python train.py --n_layer=19 --n_head=4 --activation="gelu" --positions="rope" --rope_fraction=0.25 --init_std_down=0.0 --batch_tokens=[65536, 131072, 196608] --train_tokens=1379000000 --steps=11570
MLP neurons of a small language model. Each row is named by its layer, matrix (up: input weights; down: output weights) and neuron, and shows model dimensions 0-255. Each number is 500 + 50 x the weight over its row's rms, rounded and kept within 0 to 999. Numbers have three digits each.
After each neuron's rows, "fires after" lists the tokens most often just before its 100 highest values on Wikipedia text that the model never trained on; "fires before" lists the tokens most often just after its 100 highest values on Wikipedia text that the model never trained on.

L15.up296:519482529464551454505560484447485440537480533493515425495475484541507494503442452441435435509545438496515473463497542523537474577540519463555407450520493536441495433409597581462425537505568627388457517465532397513422480524460496461460549546463522597489615551450588480473499404473496633432480409446489477517484535519496563455524530546465518486480464505414430453508498546507422452501543498525639564491481529488493585506445422503542585508530359511511543401482398458506467515495561449386508483490529440477479551506549452487503497490492615441538523551445523484515503515514538492493554479502468537435532490543549431415428525558388493558490518448484611482480490523418478510586521483437492476484516580507421588442457573483448498469478513514496563453481556537398419554411542493
L15.down296:487459556404509584461613593465546498521490506521498575539542478488495484553484400501478530525471440543473505496599479536573440557492576543504558517605475458523485484553491458487480524520605478474552485495510517453411611526433412420425454462500524562532460501423447537518438570506471493521521404526567438482533441573514493426450434394469483508455450599513500512556462468499546534575480570374460453530503468451427470510554539493471464586521533536357472479477533378597524509495483440496509505477437450558478507459471516593482562394499485472512512419475502446343487458421529513449516432539507503468492535380472483591511464449474478573457499473381449529591516502403476511564523519540504574548572523568465550442495475467453543520552507478531513558544494479555483513466503546
fires after: "2", "0", "1", "3", "SA"
fires before: "0", "1", "2", " | HUN", "3"

L8.up419:439430501515506525476480466468491469506518496499496598382528470569502452528411497532446520417514486493502586423403490581439453527553529569534423571487552556503474476492586478511530461493568539469484494473479485531508507376390531531516515588560474425506524571503457453482467553448552591563479520486464401568538571511541507530411535501503484492443507544494438525497514443468538482511498468561508556469383502404522563477460573612643603544493499507495459510488417558550452416417518468443504559568446544555475582375374505428474531488497624524469493456564513424516496530544530587442508454473566468433510557472465468491503477461435484467416486508489578432433553481474569447533522492548452554492511455440450524530518523519506475448487439436566427505418432504456464527603510512
L8.down419:449503473609548523508544554475532474462487446573441518462506477533563487546529439451491501612453424497453439508466544459518524504482477479534491534577575529451520533508441530459525506500523484501500448425521560493520479502467473531452503492573483492544556555551462459518403507507560509452502434532457504519518494540549492552539487523501488561511536523546453492445475465486574489482542525457447565453447550527476498467562519516520398496472458480817474390507507468541478466473559492406492485462503489543489481447435553500230490435420475490505434443533523473483504497507507482478492475523518563549545491505522478448453489437444496532407548524515487493512591560483533529431489521475479545564496488573506568559464595544466550514589439568534539477562498405557550605603492464
fires after: " | ", "0", "; ", ") | ", " "
fires before: "–", ".", "1", " | ", "2"

L8.up197:505534552538518514549477510547458514450488607517513593476543438520450488453503468495515481457564597445502484475528545474539384396456468516518458491508459465512503498490476586434498477481481612524499512439447477492499540521482514534440519503484416544466500466460496394382440465573491575553492501533455601462514453459432600560545460553543430483556519515492495480477491422577495445455547459501456507568523493421519494513441648519560581507460533530460473519508583524527438479486473562518506450535482439481492468628511447560540482454439560403504477391479478543527563504540450397502498467441498395422456523482600558534611526407477521662522502536501519560445376492435531535499568491528462565438562575500440487388511535523502520549512560427577490521518400475519468540455460490
L8.down197:417455479520457423501487444533504537590402502530441557485556530427535458577503541513460350552557458513535522535514509574483529601520451525504486456488504527445530515481467445520478481465476485483507534486508424439495504454444405526362465545510570417546494573594473468546436536486557534545581504495566494525524436460612483510539512475499472517550511465535558552491486484537463500483459499537528514478515507591486448468469513450467499545471497516439512452440539432443459498434621426521475464622427522480497482416565503408472564497506436555515502469501487553537461433565473484475439590491569532563551515480575505358519475461528553496492429583508545357518408500456585547454550617458475481605483436476447532492514446478487602474480485484445427484504599440443602393494525500
fires after: "0", "1"
fires before: "0", "1", "2", "3", "6"

L10.up1022:424511456460567460514536557467457484494537521495515513539533458540509543478429446509454514522545395552495534523356462519515530521444574585471495553471530532479485451499461553468519453499515449574390586427421387522420577467403531587559536508473516482633585586497535413592469484461469497490527468553457502543548490435480511487468532515490473470473501579465538478594419422513525464520525508474521519491360469465507444468512475587516496591532461531485455457469414536505385450549538447410547430474497539570529570448425523446500514402510502503536608468512561534494429394509484422408493438474449535469603510426504540505474498454541490458514536529454558500481498467474541392526540554532443513571484557493416511469483578544561419449522487538574497459439546511493465600561537554
L10.down1022:485475499576500483488490617513538497440574563448481534547530491554498428434461503436486566552498439519459465526507501507496504473490586519497545516514540522479513520522455511487538413473432497437533496462489465476426487461434569509478544461490468449538542471505467484480466528441499539395524534512519480600516475510509505546437517524488513589491491510496505591461497482465532453535532508473481528522439567435551470471494484511548466579468491501800442438456487476532582450488467550482476441437481469533529526439400466494205471460471454478381471520461503442461479448514504466443495501512508557503456446611484470553442557459503461537474574529460515492433546481497527496322574524494482567468526482579476491487418490532534502514526470547530486547429438478513487486454561518
fires after: " | ", "= ", "\n\n", ") | "
fires before: ",", " | ", "–", " |", "."

L2.up165:446596625457510458539530538527424478547483559591518414470494488564467466566431468415395466418612423525478495553527544440526530391535430472506438495469466541506534514476434461459480524451529593478470543502486503486507506505540441488496510501505544440450614483523526407451529448447476552562476520443456448494505492491551542451425473534525542485447445522490540524497381560559490526431471494487568448515536413530444494426390545533545551496466473478582493486429498546517419562541551440556504556441436445468513479544611497404513485481584519500451406447529552459519547532504474471519462527528496537427516571578499495479539524501575484486530603597475603539486488501392458538519440453446508503467485506563482521484471482510534540398620503587450583483588496552502385516385499473
L2.down165:514494497535397557407613498461459488520517509518486526533518504474520545508478491573505564514522401537501617463483482562422463567461458522550416432482497518416534531538418568549563485457509592553450495539593480458475420473469506432481450520501467493605574559430403551438542533492439503504462421507538460448440486441441541486481469404492542523498494437599571566448465556521443458473454511629563491451451435382455639499507492575558414505426486491431400542493452494503418561495532414559510470501480484424462443453506480580361533511539561440500505433506525555541473460454519511521633576480514474501468567560525455429519498484515504585417588508491516530433518508420452501482487507476474538494447417457481471533422540500505534460499528528476564565483521532482571545519532509
fires after: "0", "1", "2"
fires before: "0", "1", "2", "es |", "3", "4"

L13.up570:494570637501500427567456502426449521520553536500492544527392535460484498536442471488549511516456429570467526474510491526466417472508423516512482534551535501482487455389414481499429533526528540488490483504560527523391464592384549496504499581537568523436503511554427480492477502431457515515467580462557545514526482397503590549478537528526522541495475644498541511508448457515501550533415465499521507550432625522434501483499512502493566452572472476495481381525550509563432518427445384430517504586415533420584512443499473480518499491586539442510570529558416525547473433460418588511490502560468581457453577520498536477602539583398572549400504472478440506451442489508509598559495425452541589460487527477460522481513584523460468485456502548463448502606518532486454553533536517
L13.down570:549417451465573574538523519521520454458538612509536415544490375533553433479493414472471523500556543515555518571530440437553544579477477462419449491493463474517434418402562578465575511512469564509533461482462453559455451490548576481460576468485481477501568564432494537521388390610508522373487563602535488453471525465506513396507450443445483427509533562507427496517511484583520524438548468527580435536540477462584542374492545493531499444455472493429495480510489467476492528522507497512488500450528582480525554535566531479472461441509506492479481464498560471449586478504519514532591437410491512366438516554436491516525561587465428470614458485564483553593490499424473462478543480612493555491527462469526492518437534402465508556503580437524482500490435574478427558529490538
fires after: "2", "0", "1", "6", "3"
fires before: "0", "2", "–", "1"

L10.up969:478431476496603451509466448474544536516474531574587455500497437446454475443459461430530491511540472457494437440467559541490543507501606580497490545484440450468508424542488494465525480450431546547483431465534560452512561554423529417458478458547519502465541570438465386548540503397534519492533456463440601474448499525470432503451582560429505466540493520498542549442618517444542518476513553570544533482594473495577569547495470557602488538512589554487546520432455510494580452429539422517538403473541518525483499530491519403534500462488581397525518446547497513487483433541501490533472522587572478545496450560622490544523508405458434587455449511395532499535483400391457550548487504521566600562556460479525441520551501551420511527538494447517438462535490469512535504446333487
L10.down969:484441481522512519570497509517517387579597545509478362491488415436513549503609484539453552503559471585542564588456466507521521515449486520476456413560602539471457542433485501504552541504411427548477557576443467512481433504532542517501568548526488477521480449503486516540393444445476550435563465587501456539487431424562519481525433421564540472613557454577493536446466540582643477491481535552533420540550474554425537513546578372439574483488512521440526504490494428549417530544557520547562460505496471545485545530480528457496470518528519563444542479579460521475518566514561425473471588514467458619465524512469556501513469536500472586467539472506422521533612489479598403406478489448490494499431552536485476517559487549441484471525528480479452579455578506522450579457557487
fires after: " | ", "0", "1", "2", " | +"
fires before: ".", "0", " | ", "8", "1"

L2.up570:499482473508489443531510485534496523499617528483497393488518579459448413487484383388477554526509510491528526528519534478514516477460404474464432559492463546498461508441632429520515554459515581441499556489549468463446566547526550546559487461505572532494517407466598490471521598497530527416491515461533528525445406546468474455486547500443580417459561401538469511491517487467451551476454553468521451546471586539480503546462514466562634464570459569553445508439528495466509515460496509513449469438426488443568476530601445461527472495493485411448557501596483498455504567560584536421459504545517516358529433543512496400507541398501525477513613493385434464492455485540559549532603485517518505406488519553563461570514482517450506423496513480543453518421547510405421566450506419
L2.down570:545544507398442492593569470472403465523498513423547490418515479420513516582490538542484484542416498551517488505412505434487482402598528529433466518512500493531553605560458532511529548525582453531522498461519472580493591574515549497585593531466530443497413488475541560529473457447489474546582422462526502448481511453498447530508494455430431467538567536502512620422562476562460433525533571522413515419491460399607514434456456465464502531568482499534490442526559606494476589488449486451503436504478474522509450499414527491483505548479550503446495507517423494496475452521536481501544476520553412520461523467442515495469565399574469422440497445567486461522476412455554552574534463513480543438434318506505463536561478581579461584519531523541537585553459472469570572457479578
fires after: "0", "a", "1"
fires before: "0", "1", "2", "\n"

L10.up322:471541470528421459521536580446531586403492542427501483498551467431406539434431621500380463557500465523476545484586485551504396532518585479550512549463442536533514493477535535533583535539426491465432445441413525434503465399507445682540546433499514466554442402464483549485581572465521438492490534400490455489492509474498417543455593513517452448416572475407520566595547492529533492472417411480545534426469529450526476495573565453527518524485470514482448514530522525413593526534448479430458572565473530472444547538468523454523612455503504492456436487469500523443535512440465451533478445419532515490522431532481569463445488467480443498506564455436455529501521458584473509527437478505425528479553475448467543414536478437451505577477493554510577563523573497450511548421527481
L10.down322:552570549519530430477494508508471509489495350474486462513588567503453470569480489475542599427526463568515536518443501547537478465586582602452512447462581525468472448461456540459490437511547516477564547430475472466521484619472493510448526486514567486470519445500556538541529470558409538447441481557645519530486601523490541539583451518514441551528483616433440436515573523536483549530545485498508575556503464542477483530543448548455500481488456446432506407508474558415450517482515422400514478515361468521369472366510522451449558491502588480512536437563514595480565442522488487519496535598480457470461407562539511434544467511440462574570417453530549463461440553596450581538511506509541432526493479450526509509459480604536533460490549511562521533457541523461546416510487526
fires after: " (L", "el", " L", " Tr"
fires before: ") |  |", ") |", " Co-", " el", "ayette"

L8.up603:494529568430629479528475405536444436604541586440606459496551455461510481523461595472565484441521540372468487509423622498515420514476496515515442500466527492549521534426523444421497501520513460538489457469448413540416505458581519514439518445537453484538544484525494448413494379454467521517484515411555533512524447502563557526511513498567525515509521476581479445581523456512405422534458467462428599533460422470429466481488617546527483523537482484474480561594495481487488512498514415381491441574509510485535475597539431446508544564583485480491487538523514464582504612539522461499462498480495480371428413557488487553562536521448533530458567511445529483496444427479548500473488473424452523604501485443474510508618493480465617485552491516561500492539506440457427518458457437
L8.down603:498447391570361529481441502503491481448384370496462544477489453518489504553482484517458620525422430521527587476557430499509533517511517504472526540512427521475466512621506472423530509483420435570527518487520553491468494564526455584489411594573538495453540434482512474489460529531580527546410501455496524510425429483401457472542411536518483567526517489505551513512426552450584528525518478470636535459441549541521452523514416503512498499422451547567493457498539575462481433588448519516487489453547449445564490392460552454486526492436497515456415455502487623496512443485495518537494518493483561642517464526545555439560526496539550534488448499447447480518544521631543536481505482530540591488564520541447429492528524500480424554584516510481465583540522503614437414549441561
fires after: "1", "0", "2", " |", "; "
fires before: "0", "1", "2", "3"

L16.up862:488488435476476523530510521500523380500538444463519481503538495547550494496583457502453488531519444496509522509398526503581370549499473522583524536618557475433456520426455476508418465455466533444431521538514473462498463553409500481436446517529480435508566578495448463492509511427431469453568517436453495537571493541587475456338535559471383436376367574554569480531446438492447547450457413564548559547560464482536540486427413543560475537511491561441555473518491506556477502541575485457473507386566533510586521569553539452516567579421507533536548505552490434507497514535506418510545592515550531513477438466445506458514483453562513545427516514504493427492445474553550529534554466513543529541466601440515537434533594457412537575535589513511487441507575530475551465489457511
L16.down862:459550460566519456508530540503511546484540573414500522576499467562415508409506418436490535463499547465502530474593607569482588502521540520550480439575493596527539503549464547502506584572513573393489447455422524536496502399399579530491563483493498489518400467493520542502394431571449541509461477534492531491464534472427499525508421526518485540486541439473474571549472465457594586488537481480418501563540578544644443499523526517542532544457506381625478507508496480458424579456511472570511445484480577421623488417516435487503525510460484477495442506403484488551568426482493560496449532573435588482532429560462448527479527518404438514482564573494487532435526510472540475426494526430501540455524469494412504482473509467448503470574502384588542513533597457545501527495463503
fires after: "1", "2", "0", "3", "5"
fires before: "0", "1", "2", "3", "4", "6"

L10.up570:475402439478543462506539441486491525560539531536470500490430514497444571511503466608404462572484515456471507515479596448451601460523552524497403447605600534604501521490515498481466593425484465488500475510441452547470425469473518542459476546523506552619508415563465533480411442497481545605434408473556428504586471479451472592421577520521578407541565537413471457431509456546533451554546525471488493485484499466518487450484490572554463602469488497514405503437482533420469536533519535456457425515435480480539549472489511448520518647480481453468469514564528543479517454547502377452476518550499506491507533498529456564485570555582434503507589469447506433439595461532501526559571428520511547486472453470537539455622489529546498549493451571452524562543534414528441533570470586
L10.down570:542464509579530506573491436474604597439529548516534422539458503536430475528462462480475532522536514430469520532521518520528445424456404459516550517457472471424563495506591439443580511520527550515503516471563566579505572516522568450555442541484583538566451510436471513481512457496537500469526595480421450465471463528480571541486434387504509537484473481551526479440472525381568520569466518477550540548467492529464577531453555478458483496527449580407367509446525531492606439480403543507552476631458573451510495454472556512516545539539438537552422525376512438404440543452444530474536403515416457470402495485435641439431531476600558417464571479459415464498483507417506535468508529459434509493514478472510486454513431504503535516555433424437461449505507513513481529475556445
fires after: "."
fires before: " |  |", " |", "%", " | "

L8.up5:580482542444449452505444540449470440515487573503459596509466482579469441548445538512611498429546556511462488500512501500457345528523542604478416548539486599449505603441526450464512479455592626483410511526549539508485497487493479471532601612467467580434535554496429385452475496383475619513502484514500518448440503544471524468522546491519492454444504410520423503478558433504451495509547487460457494555511553430543502450491572460544437442613465492498511397435588484544490506493442427524537508516575497521557486513575505520526452500471544494448503464559572602576483453530505438458507530512418421537494460554484574471483513434484433535531467552409457390531424517554545506508518531538429533521464451497501567483545484414522490492505502592532452407504435420492511513530421537
L8.down5:404494493494503486432579499521448609406419434452519465479465488487592463499501520518503427487459559620480491461463552488502631542525503524517534492444514413530579553518532524510508565456510454496487441537576484583499468347543454601496553488479517531476397460415523526536418587428544516592507520510472433416625436483538596479561561515514497506505504501515614424510487505520509433459478482582504512583385435513442498485429470512469558516444541472555456475552427527574603512493497482446438605508460417469507439511483444473499505570557505468442508461460463479476494447445462486497496571437556506491514551520431559513456562511442518476563491458519483438484535556485575510518500529516536541493634438592498509498492461517497429459491472533523558597483569559512444408433587442
fires after: "0", "1", "2", " ad", "\n", "3"
fires before: "0", "1", "2", "ener", " |  |  | ", "3"

L12.up203:454516474525557515483472491534454582554468451511473499463491531427523542521515435429532496461415486412503529542499533504502496441441515518459460491510425530533455545524501467393534490499447552539466459421515437534574435491480535432553452574496595492535467531505553448385473551478522528546458548469527543578525441503519463539573533539489523417445515464524453500424558488514471466545563444429442466434451509426435470596508495555527512578592566515513519586395536421473532484385606497503532548461457555522552558407431375466516521430514551429491526469588595419480455509415473443589539481627518408453486464510442536432553412455475482596382501530454514501507546498515515529507452482493411501572613481534612551535550479472559505549499531478453512476639468499508521496500544489
L12.down203:496488433472515491505528443475583490443494597489452468497573460471441553449500474548506522481549459522523401494460501471477498501526466515492541542471508413453497454498511523562557537499560508534558567512510559422506522423463478622490477419555448484475548502475398583569461472414502522365535466514473532505411493380524509480351482503538490555509545517474494409575448502534551476481447439575472566473504562538462543458500503459505526446351495460535528411589433555528509527606384564454418466602542477467535541611499652455437468473455515481529453469494485514504470472539521519406480461447469597482450528494552526492481553516498534463551585445569483458466497450509472424488587486466527494494482518481416544502450566522446508438419462489506472559335413460473436512507519515
fires after: "0", " | ", "1", "2", "3", "4"
fires before: " | ", "0", "1", "3", "2", "4"

L2.up855:473446516483482438558474440479462447481510499510550463558593536524459537462418507489470471535534594552512539434453538546527645552424565496484455522465451516571532505476508514552527574477581481510567533444522540462474517450480499522456505524492455484440627488591509572382421422505535525469542561519580512468537590448469478537500502476566503537507451538524534456517519518571437478414433533505656437462507539492516477440473518439592601510523532533536433460478514568585557450542485490520452470537527489480432533450572555520540503533484438461405636509554485562570434482439479507412452439533551551487531495527487616618425560511482466467441615521543662478454537516535461519497432472550499487479460456441472578505513514507541489502605503530430449478457554441418523498448533531
L2.down855:547476491404481486529526414433536497492482452495536480460427478477466484436557566440484429515427500563511518495507579449533567463496442518458500466568498497525507491491516530427519504432513531546414412477509590443495582507551445542509423508461441587455531512528465611570475461530561449445499457551458623511583561497461513535513488501555419534450406438438468458467505555538436537452418565446527507486590472471431503508550599539585446448457522515486540504487511557508536504520519523552546535553539450501472551510630420360475455447526499542500468521539495585550496462610511487480589547516565540553489623475537530441477533422515590418541517450547546404428506526452506411361537476525474440428477502527528517525469621414564432542520417438518473489509481504455518466543561465
fires after: "\n", " |  | ", " | —", "\n\n"
fires before: "\n", " Al", " Un", " D.", " Aj"

L10.up365:516478455365545441518480537500401559651458505517595464473476448467499486538571476515520496458504465515580609478512507530508416446498496534541494435491474532526460519487497520434560462465491504457484552536521511436426539422499439500466512652499594538473481461542517427532500572470491600537459521480475555588465555496464537573468480577429520480532507494471492428520491439431392492498569478481414416508418502496462493553418489482472474534496476531515463529423451460418485444600561465518506521527438558528507597393526450428487601435465581492562552429487573432493371510431548524505557530499504516446512540443504489463558437408458469521488512493548443518476512394505479489512404493502532476531502529478597555485567499427507440536378572471499497419485476570510479536609574565
L10.down365:488571530475510493437484499483523481375501536519459516558590520572470519508451481550481522520534464497496493609464448501445530522475485414472510536444582472461532452558496442618506539476526524567556551483504596510527488463453497459484540374476518501490512481477397520543520503535482556484530495459465507376557403445501491389432514449515405496470526544465540526562442535591577489477457511651570581434533563455529540505513515520559459504448506456620505491680482538511458531423404509505499482547531474499446439571462554570515462584498504484428475519514441575524571522617532509512497459453530597560456459546491499564585621569488493416605525480470457483445490528513522543473524500479474516422437467424414465480450487546403436497506455512500457527418463524543565474482441500
fires after: " | ", "0", "–", " | — | —", " |  | ", "2"
fires before: "\n", " |", " | ", "–", "0"

L2.up831:561582561525550430475510524455466443481390479530550527654421538584565536456434447504578563519517449531458465413402469499467492541508527560600432444485469498463425484506472413475436465474411484533478456445595473555439512505507592432520540492516494422519547561499464544578542525475529481497575552385494591537575511549483484531460509531512447465529436519513515416552563560471551512457442557492524426491535553499503475437426589395564623535474545511511545456448460512537476518519525496480493510504533541508541593506559622486545525455497604469515471576515547534563489392545528516423442402485530532429473428467500485496453503464572500546545551432474542452495478524483532498534435461490384392531453466436523518506501544593575499470528521509402441470449525461519470459441478542
L2.down831:452525350537482546442564523471543501521432461452565557488586473559489473544466524488502567491505529545500514518540531452382399582495510495554494426570557477514560548483558484471438508424500542502566528422421499578486531424473524507414548495477506470549555560538534544461606530423534522506518528503519444467608441525529525412546484413443593498536491489501511476494480569506537413554593491535396506551553529490546572544496383496455432520452463496480394475492550464506521492505574544416475485504573493487535532548575489510372531478449513516445462508490527466501400463564551462491581551486541558579456484393587529472528470475465447590513572488578500442540568425551508412398463486531480490517517536500502521433513485486450542481539555414519501414559524574456431363539454490
fires after: "0", " | ", "2", "4", "7", "3"
fires before: " | ", "1", "0", "13", "2", " |"

L4.up340:442531504400514531539436545456410506525512536479498405498490487452418545532425562490554567559581452587457537438522544465538588538426523445433510523493456502492478561550493452548564472504462440462424485425458429470492509424508498476499507509477647412487566462443518441551514555458475468465629404441562433468498478461493415402550482565465441484548472546549511438642483510507618442359465446413495560495508571490437526444497574457529437451448513472536468461495453477547477498486458550492422547545461491533478546451465527526498484434491434535565489586554448529473503492550503451486524506531465524490601477505453526695513514497439508531499524520463535580545550473517508444572536531471462456544536531488482473414510550464554457517443493456534380517441477549483437568512439514
L4.down340:470484413455360512497455544505493577468451488402521570514553553531478519477550503543484534527525509391513453477514471495535591534502485613543567493525556485512526483518546445533571486486520556486472437439517447530516565467379437468558501510412503409476384497442507511480541436445496404493483560563453520418533517546480571558439492543459442572555424607491497494499426506505494550456436575446460522512484485465453487350439604538555482466446511483466519537483487565537404403435474503466503484469439424503472511549412505450387467456518490523570457445541480513404474456505484565509431531496548455564521452517452580474555556536493489492392516546588472494550494510439499442483483425461551502508545528459452454436536464590495525440479458471489609584486511409389516490406553537
fires after: " | ", "C | ", "^{(", "a | "
fires before: " | ", ",", ".", "–"

L4.up586:512537610562514410557485479520441435498550551472503426549537432461549470574418581412540571521514458460575492694389504436466465543501558495553463557502510520532460463502548397488540437519505569479446518495505412425475453536435560524557488538540511523473529552504469492441495542475456536480474529511533493589452552526511516522470407584451504557469458454536430470536558535451433472523448568433483451519491489425460518440456468521549557457517536444479433468603541454602443484449525563451569588566380495507532547535490476423543435515575490392494475467483561485512460531441511553453446544505527569451588575504595408501532509437537515511527449414466500526513435500416511511546490505480459523583403526494472492557462549514484508471463514557478394534507518422439502518600528421
L4.down586:492546500475545440524498543437510474511491489437428481555489547509457522532476447602498458560528427512508516439477524366440487465502589425481552503585517530403499502587459530510489515523508462547470511590559565499403529513537498422567441576488540540383496562459529491441554522480486493499473451553521527512408519440564498390547448454509398519542367463542463553592537507491483536579455576460539560482503449369499553451502430593485376479488511424447489508536494416466426506443441491523580470581528521423538516520558437479642465480545525478499502499539563556498500527508411516558479534475494617473516535476449511424538538432507439562550491482526456468522482498461469546653518515414572588529532565444514518557525536514488520547527528523593491557537531482439517471597485507
fires after: "2", "6", "12", "4", "3", "34"
fires before: "0", "1", "2", "6"

L8.up53:462486530527587420525472610495466507514516489530565495455430538537521603536446488559370570560475483507508502582399547571586514458509532522493445555492451431576509429419446400463586550468522476554391506490546491483424438468435577533501501442544586519598495460618501471493493479525500481545591477467519600477472537498487384497383479553511555454476509472499479461562503458637517589482467419488581505495549549541510498426495507491557450462509523477486556457483534556517388518482490430481431466490565583478603487420506546521524517520524510371497460545434484462520496535503585546402474481529500543540480384443483501456451531591447490471488514514453531501545371507544572492497517471484436482556522472444456630477444549452484506483507521535468544469462459472477537570471512502
L8.down53:534523505507465593586454416539515508441486512639491495487520500485485434440632479554467464474476478492532541433500527418506411529509505444482455487454456470418484500501515522440469396493493525502486505538535466456491502485490483452469518482564441517490441528566519413443557424514523509544473491540455507507541473524485513463490394572551506509442465453470576438523440451472555536559532478499514467534431543538595453567497518484491587452561551570503531522563476564505408521493540560562441556456527507410384512486577541432451472437511470432592525449536524566491527489650530571540557519528500627493523519498566393532589493481453414505543526560452561418469549524477412495585444546582672431470428502496591526513469575471489486484461487393509564522552508496490465576413475473
fires after: "\n", "\n\n"
fires before: "2", "1", " |  |  | ", " Al"

L8.up133:507464485392416504552563543533506571568517552512527514557418587535485524539511467431500484543413502525465446538490474508549457605489491474474411544542546498645524525463476564485586413522525490523420479512443538492470538475469455488506463513482568501532499564448682461459537556492519558431531391466469459511499472531525474462397546416521471460469440488434376451558577506491537504579519394529616519510408515369544549481555569412569406498496562515451553511467481462516437498478426569460443543481419470543477523470538472493489456490575561427480541486478532609570515513539583568550520453449436545487574526543480552543486516475526504426475437482468593546449481451475538529512459476525469481519596492510469540542529566550500575455474527517547505446555455516477534594539531438
L8.down133:500556523524528510425451455496505568519568495503427455536587534506614468486502516491522461461578471471574497533455381530472559566476400486544509434504450405511452516496414485503491442447384400409442484538510539438521535612505516495420466413590559535438550513504522431486496445594507491444554575479496545555495445465494379406523471567547539510522562441516506486517550516529548538503487494450509466442550452607442535433454389452539564538492498573449524424495377494501549551486527509544467499479553508540457482543423515439619480483459553527633532470500573495520523489596459529495484466487450513446459495537513546519550443465475456495590555419523374419430561514445463541508538533569522553522443542585491476455528602475498483500404526490489462517523464495573533483441446518
fires after: " (L", "andra"
fires before: ") |  |", ") |", " Co-", "ale"

L15.up193:567476496516463464498418484524426480554498651505530505420423507516555559459552543515509477479543419588435506491462514538499497446429574455531452551489434533501451548551519474522447535487428469475435488430515537522504440485510453495513416573461557459567531518560489541536511509513582465490517359576442569573555510484459610379500495471497494477465481448458528498517449497502504551467440524539512619436355530407481547542523544558515524461567446480510518450453456492500499496434551645498474524533572560447552507462394503490541487464448521463508452503491466582501507632473523529500496414616448543546507577473462463491454567511477508505444480501445463476535518511523559434642422585561527417538452490409488551532537583555543503578513493496547451421479516465398528468567473519
L15.down193:423545472495536503453535572502610506491478395461507537526530558474513496540474509510527512541500504515573450559531582455549503535508414478526536525529584451456563442479482499532534399535531527525538521562468448472457584521441539515445595491537450554474505437564563486425467522562471538472516616454584438506399442453547376531453542478540587561496527531543453509499495478468507423529502521431503422552608524548526403441445481488507481514492455509654481587580516457516539472585423369468537443456372437548495525524586504514451535531546420525478517501501595471503450408515460471466448473364489504524522413513517533540546511488489514461570536505514529494466427501501416479425517470439478636536516544561509438493538523460467519437541482545482529478552478422576425522390493467
fires after: " | ", ",", " |", "| ", "–", " ("
fires before: " | ", "| ", ") | ", ") | T", " |"

L4.up393:576530516499517349519471534433486594507510526505499453580556528470521489514398488459494552526611545453520416432518506491592465558522491530539467490503529527472508408470587520432437441486453556469485523554537503555476521525417590454515520620523504491474606511521444457546494449456488505496478560470450550607582528524523524485512460437564581556573470522442462517574493510452428481484440411526544446587410486439451547539520487536540587528491438441488497519438519481472492515448520438543485407416394533473529493526504539530502476548478610423503439510456514512511512453470425492499383587549471643444516600536473558501502527434463467491464554497405560471443537433495496511536542473426457562443413503516506530523479553522534469561485578496415536438561612468405512554468572488
L4.down393:553490474478448541540473557463475562571518552452600486588479632440595504527600531552466433531567468457535500532478452472526590519516449504548551460559515460526441489454517500468442536522471416491513501596541461492491437458416449370468526556562513523528594591560619562485354434577547487505463498534488463512491527547452555496477476527540511554564418590503480461507544495571479551543414477594580489516509502454394570478499430490536442404501471507446514418530553469515479515536434478492548383524577503454556468490434542594554505547476458510509560577572470568529481429538502489520425558438445548501437555439574539427514501544401430441467501540562515471460471451478512500517483534522443520447434531487452577502491495450471510554532503403443600535521553450527546515487498465
fires after: "1", "2", "3", "4"
fires before: "1", "0", "2", "3"